config.yaml
n_kv_head: 1
d_mlp: 832
activation: "swiglu"
norm: "rmsnorm"
rope_fraction: 1.0
bias: "qkv"
parallel_block: false
optimizer: "adamw"
lr_head: 0.00513
decay_shape: "pow"
doc_mask: true
steps: 5103
MLP neurons of a small language model. Each row is named by its layer, matrix (down: output weights) and neuron, and shows model dimensions 192-319. Each number is 500 + 25 x the weight over its row's rms, rounded and kept within 0 to 999. Numbers have three digits each. A neuron's up and down rows have the sign that makes its largest values positive.
A block is one neuron, or neurons of one layer that tend to fire together. After each block is what it responds to, as a language model described it from the Wikipedia text at the highest values.

L3.down249:519503463482503522507521483493568473514536527506542501514488522500523516524496492463482545522495535507568525504482479473503480506482471495523537501502516517529506523512468504507489491524477475471511503493496511534514541506478481545486532486456523500531520507510510513479485490470494492496517472464475435485460498453503481471470485479518510528533507479504503500519473505518521556524473
L3.down390:523531499482475520492483522518483495505528503505499494481509531491493499491521490489512485509470540534493505492491536518505530504501477476534513510478491506460512456448488499465557548437518483477514504459485551528484538489463516499490479519500482485485516495495482511482475470474491543501512516496480505483501475516499495485489468495539509509489505462459551504516517460500533489509517
L3.down414:507500514518510536544495460515484517480522501483495505453501476453500516497524494539490489506495547551504518484508483495526508540485498510500465485499514507502509482527497450480475535499487496490540492466489530492551525543530461558508491534477495480513450504451507490532467516508510487498463454507482490483503512478503509528512484527500535530526472496483522504502480486522548526524491
L3.down450:497512479494509523511488537495493503498529499488505518546515506526527494511548501505516523488484493476557541501505469485520490488486519474508503531491466492492482456463490519537529533450469481520491493428538481518493505488475506516504500511527557509520508483447470520495486497490522504511474511475476526488487487496522488408478457511595499462481543438514482493506491508485495481513499
L3.down524:513472486526532490519487491483498492524469467533508514525499501472467523497491490476500496519511548536510521515455479465464498486506497488475457517506453501461509458487517492519503473483512471484511516513548525504461508477551546494486515466531484471497463534515441492477512498492485511489498475464534510494494512518546521474494486590556496504509499487477518470514533528488514517519530
L3.down644:479482507484516498479451499481499498448542446494516486529480499435491483526459522479525509452479488519489470510511497476534511479497472477532493467506503486444542492483483519533486506477447517506449533510493479490485465489525537482522531510536510464498517497464496513491453499459513485488508532497508494485499520534449515490476508497543497537547519486524526498519496536461481524507523
L3.down815:485471525491473498503499483511499515526461518498513519463526482498520515488483471506525457484462506487509482500502544475482502476487524452440510515478506501505498506520534498498496506493498466497497454476482461520501465499499458459480488498454547465542502453470519479493474500492504505479445505512471537491431482478503458481476539500496469507483464526487511481494518491476490497484521
L3.down816:532512514489537488470502491499490500524508474525516531527472471436514535553479454542480554531494475461491505557508459509555490483495439497516546486502497478463500506448513466477525526517476510528539537512533488493481480525514451488519514473515513470410526482513478494503509462481478538513512466485497501514502501502487460510480505517557544513495489527506539491442538540514543513511480
Placement and word continuations. Fires on " place" after ordinal ranks in results tables (third place, 4th place) and on ordinal suffixes like th; also mid-word fragments (ten-nis, ex-ti-nct) and score dashes.

L3.down20:487484492495494516535512532521479483539528542493508537491521525517472526457518487492531519513457442498509468512485455540502506499518483495534471475496487539511489518447497512493504498576529470474496504533508558473485533502525491451469475495513501481505508514544485464527532507494484478488507498485492500496511498517449488503509526525492510511527519511489508492527484495499489500520531
L3.down35:513499542479462482503501464503512497519447535526495514533510551547508513477464515527500488498525496480510493479495499493508470457459484485503518490488530514520517458484515473491501525483482488493557514510526441477522510485496515468491521483484520474515526476493464471516438445531500463480475463468497526512509509487487480483502462522554518496513497491562501515473467473509515479521474
L3.down83:497508477508483528488518482537491464476496512478536472501508493522454506497484513472517506489481504492462500464501479454432465546486517533509478488510516492475513557483456480518528498517426486457493459437493523503476506524461487499555507524498516489489492467510518481497513518520501501486478491489524530535463502479525490506464479521470491554522527487507501501497512480497515496481472
L3.down95:474495524529480513492553497543482465481511475513507510507500476493511489523483505466483473500471511505539495502433488504491522538506507505537498492487520450454472513527517497492489549489532471528496496511512497463502509470473454510508500534520482491454552520478477443528494528512525526534494485534502541509511455502505436444487490485511488488482554501473498494516452501486491478496487
L3.down334:512493553506523498510514492496532538473519487527442476489486514492451508501473520519470503502505456499465469488480490443493492488517545520506484510519505447465492483511497510502526495488457524505526483533500506493482497552496540491487482472511497477524460468460483486507477497538492508525474508461448489525510486481538525553524461512498505462497452512474518454491504483538482489510500
L3.down354:491502489515520539500527503484483495518539508528516468487512531460509502514507524510531545518473469509482521505493523515518512452509483507495512504476519485458444531466523479483469491497513515453489501502468493482460477499556528486519514518513455460516503528550504453516475475485479479535485478490523528535503549492462506519521494533518496452524473497483496460515455520503514498538490
L3.down422:502478512474490526503507473522530516490507479491506487536535521493515470535545520507526464507482509464525537477492489488461506515526506523492508502533510484497512528503472456538502492513477534497518478497488459518466482500570465481519504515445466491512493486511491498449519499541501514478477463560532504506485515521524487462455527519503524495473516484489549511471530531485550497506497
L3.down714:503510541513497495518513530488490506549514542531492515501520472506518482522495500456498466535478495446515503504456460522502471541494524497479501488498490528491505502486501520493506510490477489536543473456485482527535521507495502502472492483515451493481492460500495465430492500531517515516500479459524498501478540457489534537478495492502502526527528547553494494462476482524496443482451
Table dashes and mid-word pieces. Fires on the first hyphen after a pipe in table separator rows, and on inner word pieces, as in pra-g-matism, rel-ap-sed, dra-g.

L3.down117:502440479491482531467497532496509501516467510476466475470508490545512465534512542520474496496491514503502542522494479501525510495495549497433493505514504524495464500510476508506523520492453491489509535492525511528538506449526552493533542457527521551529525472494517480495504516502466495465489542453540503505466476516507496533452490525504470509536482531459511527522480541507489494436502
L3.down391:454505507557530513511491506519481586509498580458487499491488477496509480508496518480509472520490523488476561510428477515510533513523504503500529488499506490486500487495494483505530490474511502528504447476526491478528489503480533497515446484523500466511489525537501506478475496472469462478532498490534517500535503526528525483492516470513493531516504474578480505510490518476562482470528
L3.down432:496501464501479530504522467522483499484474505495514524516531460499529499473509501461517433490517519528500562473492524535484527502507543512458503474483522455491462512520501484521507499517489449506477485500514486511499511480507513489517492481509526522527508515485512450533509511502495478453484492444512466489443541513494505489511546494509474494491501497548501463498447456504488465483522
L3.down465:520473509566496437460487505546511458461464530494536527520533459530546502517521482465494453464497470478504507526474553479492522526518501485491478519501484482508502432484474462529519545517490479469505485476550493523542547504551507496509509484504520510507473497475513472522479497510468528478505458486481517497488484560530492506480502488497491494525480477503496507478534463464518466505499
L3.down482:524463490506511500464528547532507510491516546506485528514462503519538506516512477505498491544500489493475526563503505567495502512497497519501525497554479545520480483516496536513523517485515481457542474489528492454488530464533521505526496504522477534491501512509534454545466483491535503477485565485537501504488464525507484450480521511565513500501552465506511535503459520511459511484481
L3.down493:520443474479547512469468529539500500520476538473430484495458472518543474519526494506524507504486482518498514510549505468543488483528525513456490538500492512486459494484537503514484478512483494521497518489496482509519532505511486470510486516500561506502530540517534503492511492524507481491523554501519484516480535500497478465473588499506458467560546495500524544525497542487454525540504
L3.down584:472501448462495515485488487483472510482524494481478463574472488528460489471464541545488472510507463501492527479517455520490527478484478529497474503505440501497498482513482486527461528501545497479493514506494513508490511505458513459488556502531519475491524521491535515496491490478495518524498480504500491484506516469503506390529490516504491494505481501527480507529536515480505528488554
L3.down786:489402477533498493458488515498480526481482517514461506512514514510497491496482522533495458513473506494511554503502504548508527488521488478496524515515470552490504503566467495497534554547485492509461520519541509506477501477514535504546515492486523538518477469496530483508490487485488483474502538481526531473495487539498486537470569491522488510520505506481512471485527473489456467511494
Partitive "one of". Mainly "of" right after "one" in "one of the…" phrases, plus "among"/"be" after "only", and some mid-word fragments.

L7.down212:513496526506523482522521531451458498534531481451478533541457496487499507474506533490519481495515531490528494518497552475513478498459484472495500485495522548508492471523489508490444500474522514529514473526522464539518493510488548494489503512497506480500481484503471516495513512466501524525485508513512490503501518539487518463578495556500486520497503484516460504513475517481508525499517
Partitive "of" and "between". Mostly "of" right after a quantity word (one of, two of, some of, a maximum of) and "between" linking two parties or dates.

L9.down279:501511500480492518525496514489477493505529500464507515492499494462535495481509465521482446495505530486532473515461523465546460512514511490504484481456480508505514545480507506530477478491486569469498499496498464493485462474489438472443493490503469484474492505534500510509471479504505490490513528490473507485495524468494473473516470463518494504512477524506497523485504499513475482477470
L9.down301:489530482490545508483486509459502505471492481500513506473539483539496500474481524473459544505527460514482458539473479487547490462481516480516508475485520494500524516517509505483469520497501512491506489553498463497476472486509493513516508479513559470489531534554481468461543525443525505487501483473502515510521494526490511509434516536502491500503453507538482455517507495507484523520522
L9.down344:492540522513471514515531514496507455485478523526479508455484486498500493459491519509465494494475539492472514540525506485506533496445435457453487468517511520457484502559533513523518489485531513476479450526498490486493504510537566537491547508490499483496474469483515497530485458499524502505504498545546504528509474500486484518473528533488517507504497482475465547484496513536511495473532
L9.down403:537502498509511521532515472536505496507489508488511503476511491487520477511530459509498524483563485539465501477504511480502488509484468506497469512506473448497541472486493463526535526520516510469501518520503438512489503481545523497508508470519461497501511534505517517456487503482491510467505516513527477521489500493520450466444522501537539489515533497475523491517487566484503499515522
L9.down599:480470478533494495495511509528505471497512502498511496525481517488492499505553457513534525469467524545446515479544522502568519481516516486489465534496491494522480499529478486483538513497541523503498508488529514514499539505451466471470494469531504454488462545511480530497513466500547470471540512468532538514569509483517508535515492487467512542541509484529505500517493507493520508467470
L9.down691:517471467462482535522494485500495555477519504523512503463496466477496502484520471506466506500496506481497494504514480486490477487484489509516507482509555480479468485495503532510473500481493441499481509513461473522458500520493511490506490496503491487511523537510513497482518501527480472477550515478465485484483532487480469527489506498433511518541508483512505473462495470578526471476467
L9.down734:535521492531518528474513503523546509508472467526490533475515487517493490532515545498509468491518445492469541473480411465508502489508531512532510471503514458513538524492523477503514501528467488459494500487472548493497509505510478538531504477495488505484498506501477501516507504458494525464528465521470491492521510498515509531500517522411533478470500539460526499462472475465504525528486
L9.down831:526473522491484505502529532490488485477519486568496524538466529472517521500475480500490536474530482495528481473523497491533509506513478507534507500461499467484525508514511477481538505535486488510551468494528524494518493474524486481489514525518510473506477494500527514485511513481516511506538508494482482548522497511491541405480501486497530501516510527518507509512468473527496472456493
Table separator hyphens. Hyphens inside markdown table divider rows such as |---|---|, plus mid-word fragments of split words like th-irt-y, f-ift-een, Sa-ša.

L9.down79:493538497471488505519503533502460505522455502455525549519457482478473549448495477519454485490494520469498460516526507484495449503468542531483519498505490537525490511522514557500489548482465498481494517503499476490533503499545464495450486461527497480496527537476496521544447483522497504477503466503467542493510500523507473494463504493510530538471532474490470531498478501475459550490502
L9.down132:526466521467515473488498494482469503484471513487524502502472503465450492507493522506511538465492449513485527474480480466501535506467513466502486575496500496541522510500518492463492532502501521505498465476481521475500498527514489505494503508528518489488538560484511488493498484460491493545477507508511456515504469475500512397493467479488495513498528528531467505476492520476505460545531
L9.down256:513500502487483512509531466497502478460494493469525529497486433494475456486474536489535552481517509517503540518485503488508535500525454484519494552494504510533519522549490503484544509486469498466485506522487502476503533531514531475504497480556508539516507473527468455502554504500489491501457480503515494541545543455494515498497492525477478460516503517459493476515494514520510516491492
L9.down588:522514477513484529530481457504507461472499463447501529461495501482470505476484510462452510499482468494478439513534478500487516505475523506525481511498466536450498487467509515549539470441476485490518507511524451514511500505475537515506499508546492498468485504544548518484525493475469518502513555518487455512483534496509481486506500540501501465498465549500489533495500488475530445476495
L9.down596:470512496455459487527524482520529488503491487452475572517433492517499520480506498536456510463518516526481479486510533489491464439472481493518538524491490500529512478495460489513482463503477483493541569505455491460523525471503549477481504504546520536539502526532510537556541539476507486525471513507533487491484518470473481464505466506497512562431446523512459516529528509451481525456460
L9.down617:559499514541486507444506487452503443508492500496497509494480502476507467504503482493490479500559473520527509472467492501452465551487501491447497486497473511523489454501493518511469497526529513505486507484515506477491521516468476522473486507495443543477536525454500469470452521482497483480535486463511526483505440500495475573495488524500519484534510486490470530497475476488456463447513
L9.down640:509509530454568514499533489507492493486479472419503525536504517513502511501514491493506480502479511536490460466535501495511506489530506494504478525503475519474482524456524513515489483530469497506501480464487504498469509513456501519505497526494543512523464519490484494524455510480512485552551473474500468545504509526525524512479472481515604521477466465520510470468533549487484511510515
L9.down749:506500484470482497499554481466488518503511493453505516485486510532498505523533562501533529530493463485465466501491505487483498499503508489499496511484437439470523515529488504522511520501466522553496544567486518503494490496536493530487489538527530474527446499484522578512510459526487483485510516521499447478521509474481522455516511515513505471511516486551509523493470497497500518499476
Verb right after subject. The first predicate word after a sentence subject, mostly forms of be (was, were, be, being), sometimes then, first or now.

L3.down149:512494490463499522493527532535451481487504505472480515471480506496495476499496498456510489486478485477481454458504502551487482521482456505543526495496513487515494501539508487502533521507482453533498545526486513528442492517474544481498521492466511516482511486505489539496524494474496494509501505482490499477484487522458507435457520485515511474481482519508511454470482508487493478520518
L3.down244:564480487445490510517536500491501511491484453493543502507491493531466447489492491489492488514490438500529459507519534559472492491524474492485512508523485487506506457483516509500473491473487518498494491497524466464468504474526471517532497519504524565487474533487531514524467496550495494503498465476505538511519496515504507390487518487563529520496511517486519469433515509488473510514497
L3.down375:512509507496496516556514501507489514523473523497539526502534539489494499498478504472488530496544498504537510505496523527505493544519455527524529465508452525515506479502512475513491454507453482501528500468546519482526558511499485475503430440514456492528525449466512501519486521576476475484512453528540510538498489483501503506498500538490474499509475494495501522554476514507488494530483
L3.down382:503557482517492487429531497499524500497512544471494522452459491494488460490535476484488489475476552522469480484490492509439500535505477456474445510544485497528519505533512527456502511468439509436533459477537509478488507514468536484486489470503518506482476499471498520493498510511478491487473500518538506489526474541517494447533479510523559523471504486480479466527526489531508509502508
L3.down538:519510547496510457495473515477515488508485514503484515511434512515462451488495546469480511526507485497511532466485535535476513512492499498509493516538508489532559475507498521526521531517510507510528491491488501459504526478524498473469501495527528459507504484493514507518510505493473476510514510494519525513441514469534490421524480533601501468503480525526501553496463537456517553486501
L3.down540:496464483485465502480522508511506545504482519508481513535478547509477517486471522459490530477492503514500531467493517540508491528551486516486539480505480532552512466537527510505493486478457536509482518508462544461500509487532475513513545521534502530513472461469519490474484523466502502495469511485459495489467478504555453518512500470491496486488526485449545497524519490490494505477472
L3.down582:513490480524531483545493503509504514514480504531521502501507449500527475536504470457498525491502504531497544498487511481542500494480488487477501512463502515522522467505513488472524505504501537473513457491453458537523507494507503525491519476507484520459512542506517482513498494552501494485509459474464508527523487491544532519485499518547480471491513540525532469513552504506520537483502
L3.down594:492502485500525489515497531503522499472480482508548545478515525526508498466521524508513495484504509494514497488477498504484470507528469472534477494462448502479530531490482556474497431502505527511513535469516501495535510521517487490498510492478499490495502485459514507505476531538502444502543469483524513495521512463516522382487496515532463476499503490481508536468493493471503460509519
Verb right after subject. Finite verbs directly after their subject, mostly forms of be and contractions: it's, she's, deafness is, which were, I've.

L9.down27:495533499479481505526459523513499476470519512473480483498477495483554487521533469488509465477502468499511476554515445484475480517448501526511527562526504536498492528501457527479504480544482482466467512447485474492496509472496494499526509505523463475514521541479537496485488472456490462535470538528431527471469482492509505478472499503467509516480480522455497499487469529521477472499510
L9.down33:562496463514481534519507517506517493537480512488510459491498475480492473517509479491556528465519505490494532478496489482525518504497528539485464517493480503498492439485486542528506534523487465488497493496485504468531491486493514536467500543510503518515499496480490493490493499516481531476503490500491464508537517479433484438468524525462496484511526504510472452495476528522489463509491
L9.down226:532504490507516497514467498475509582500514511501534528490512487502476513455541501490485540472474514472510502497483481514479504501483517524480494481504496504495492533495508510488522541480504496499468490468502525512468492541475507514495477504502506501492486549547487486508521513440491505516508480501532509520523518508496479472546468459543513510521558485495502498477476480522522511514541
L9.down269:472485502513448504516506502476498510483509506494491474525519518488519459557448547518463488547517499462489528509503447445519476488462486518518515500520487520538516546476508505497515506469472484531540506499509500516481472504471473539480516495528500492480496477559503539502509495489494469496537481530542500472492460512489509561507486546508483518480514520466520464486459479525475457518505
L9.down290:495514488519492481453523474452477505520519534485459501467519474515501467470512468537494480464526523504529484495491490537506533505492470514495512529482500559504478557531493480549562529514499507518467474503501515513491515539490516478538501517549528533529479477467489497529515489500487545499438528483537555469513495439478506408529462498477500518483491525501500503554515493473496525508548
L9.down739:533552510489509524460489497497483514532458455495546495513550506507501489528463528510464509475512483516491499511503487531503495496472570513527506537522477472492451467494458513493516506519497499537504486454476486477497486488502475463506517482493530519468475485453460502466508496558483512452550510523501452514512517493486527511509482500461481494505502539513520472504548497471506506476499
L9.down783:527480497477505523484523521501477509500490529511547449466499523488490509541522496517500549523506497526527518476454538488527481497509485508519503470526517519479444431463450533471500487491498488522493484484390534524481540488472522526491496467508511534516517555493473493518496509554504495507557468499507471545474491488503538463510512525480538508542470489508494480484529455587555482469467
L9.down826:480543523535472439514491514510481535514568505488474487516509523538503492500517482502498491473472533452478510553494498474523496487512532533522503511486519512463522504484502483482477489509483572470499476546509503518516460483524471503481513463514523538502512512457455485469482496484481506490518441477526503467482508484510518456483517503498513506467539498471472501480474489499475506515473
Abbreviation and decimal periods. The period right after "St" in place and saint names (St. Louis, St. Cloud), and more weakly other mid-name periods (U.S., R.), decimal points (1.5) and score dashes and cells in tables.

L9.down61:513546472532467503526531470511539504485458488435514514487502489491498499557533540468493522511484504500532476504470484499502515482533502481526501491508511542503504504530458505501496521480495459560487463519487492503498527517496475446464499514497462521499550481460532498505523539507485473489474510501506498559476501447505552453495531499491540517471530526532513471498504513503469532476507
L9.down186:488438502494551547497498522474469490497532486492481485539474549510476497483494478495519477524479458536549505469499480505532499538513505497502501484541532476517457527485513525497520478473486505537504515471478465515522532518508479492487494470527465476490459499503515470475470464518514522517501534477480522446496561554499495523489519519527517507533524516522505499510464552520480536513496
L9.down198:482490566497506512462501498498521484498490539497496531509529521525496459530493539514489530538468522504538513496451503474474501510514561527504529506493492459533494449501468494531498513468498473493538483526481452492545515514508483507538492504547515520536531468480510472505500513514525510502523530486488499450528498466478459508475486515527549501472493501514500520523476553511482467496483
L9.down255:514515490499526519501473505459512513450524510526461541503437517500486535473530507502524476484500516515498492510547534478511531455498478468496516524549509522513540508486529499462471544478531504575515510519509484484515493468519520497522527516518456514497495533534499502534491514518461551496552483492509480530486529482489489455520509496514501496534449477494491508514490497509494530478490
L9.down529:508502533502501519465501526526536488454464486517485508480492483489516505504535513520486507545483505500545507476496473536483531493513511463513487511499524473533536452506488508477487465486494463518493457497533522516494505487506543475566477546508507511469490491452519474520512491495484488499486528500506480465520509475528540379546481545508484539471488500517499508523505533508474510557514
L9.down688:469467418504495473505475461531479559499475511511524508508505520512485525504454518506476480467505494497478510477511469502529502503509509516484522589531480467503496493510452460494492503496468558511486516542502518488502496511507520472514555475525518510557525482515468512517492463527490542504475486486460488512491490502506477428510487461478508495504477505518513500506510489550500537507529
L9.down766:491533464494500487506509543483515488540511500523512497516496502479518507514490518520508494452505532514491509485464493551514463535482513532482482552492515528540526509559522544502474543507466475495484429471545515510515516537531504489485489536511473518475481514475507487497508523523434506512431514487494481464527536476545487398533469496548502513492502496530488545521500524476490480497523
L9.down774:497492496544523468465468462525516521523537497502511469478529522518506491523500487499543508503454492521527522486439520499481499482461514516495482507482501535467501492512531498481510521475503469487499513471532474521565490523559497481482521544536549465490490503483535501445486513501513523524499499495504490497509487507527499535518513533459518498523505478452473507456466516487508460519516
Partitive "of" and predicate "the". Fires on "of" after one, some, most, all (one of the founders, some of which), and on "the" after copulas like was, became, makes it.

L7.down770:468520508448448461542455504527509473454500519486511461552451496501504478529513556500505498488493492456442501516485469511477503538469504553518494508492528515477467559469552480523517503566483518542485470493502553500479501524488514513532480508473501495501502499518489473519525497507508492490527491528505504488499495485478500540504489501468501510503534544434482466481447489466473498471499
Closing field-ending tokens. Final token of a structured field in infoboxes and tables, before a pipe or line break: closing ) after time-zone codes (CET), place in medal lists, years and countries.

L7.down823:534482523483462514555490533530496532488452500498454503501531504516516533475520464559521570470508475475529498512486513517477511517514464557539488508529499458444476452481501486547480493556563510474499530526517534494530479489468494520532468545508503453521505537455512495515493507496492507528482497464562490493505517522499511476516496524519494501472477476527469535536505517481469522478535
Possessive after names. Possessive markers right after a proper name (the apostrophe or s of 's, as in Lully's, Aeneas'); also his/her after made in debut phrases.

L7.down626:525520505538517508501483484493514481542478495475490521484544523499481484501538540462489499490513469524481505492519438476546495517523536488482485480525483487492507523491498505514509473459500465495544490489506454488513491517513467502445496493483510572533417510493468514508469499487551521519498489487505510507492506523498455434498489483444562522489532516483522556472547505511501466527466
Table separator dashes. Hyphens inside markdown table divider rows (|---|---|) right after a header row, plus ellipsis dots inside quotes and scattered mid-sentence words (of, in, wrote).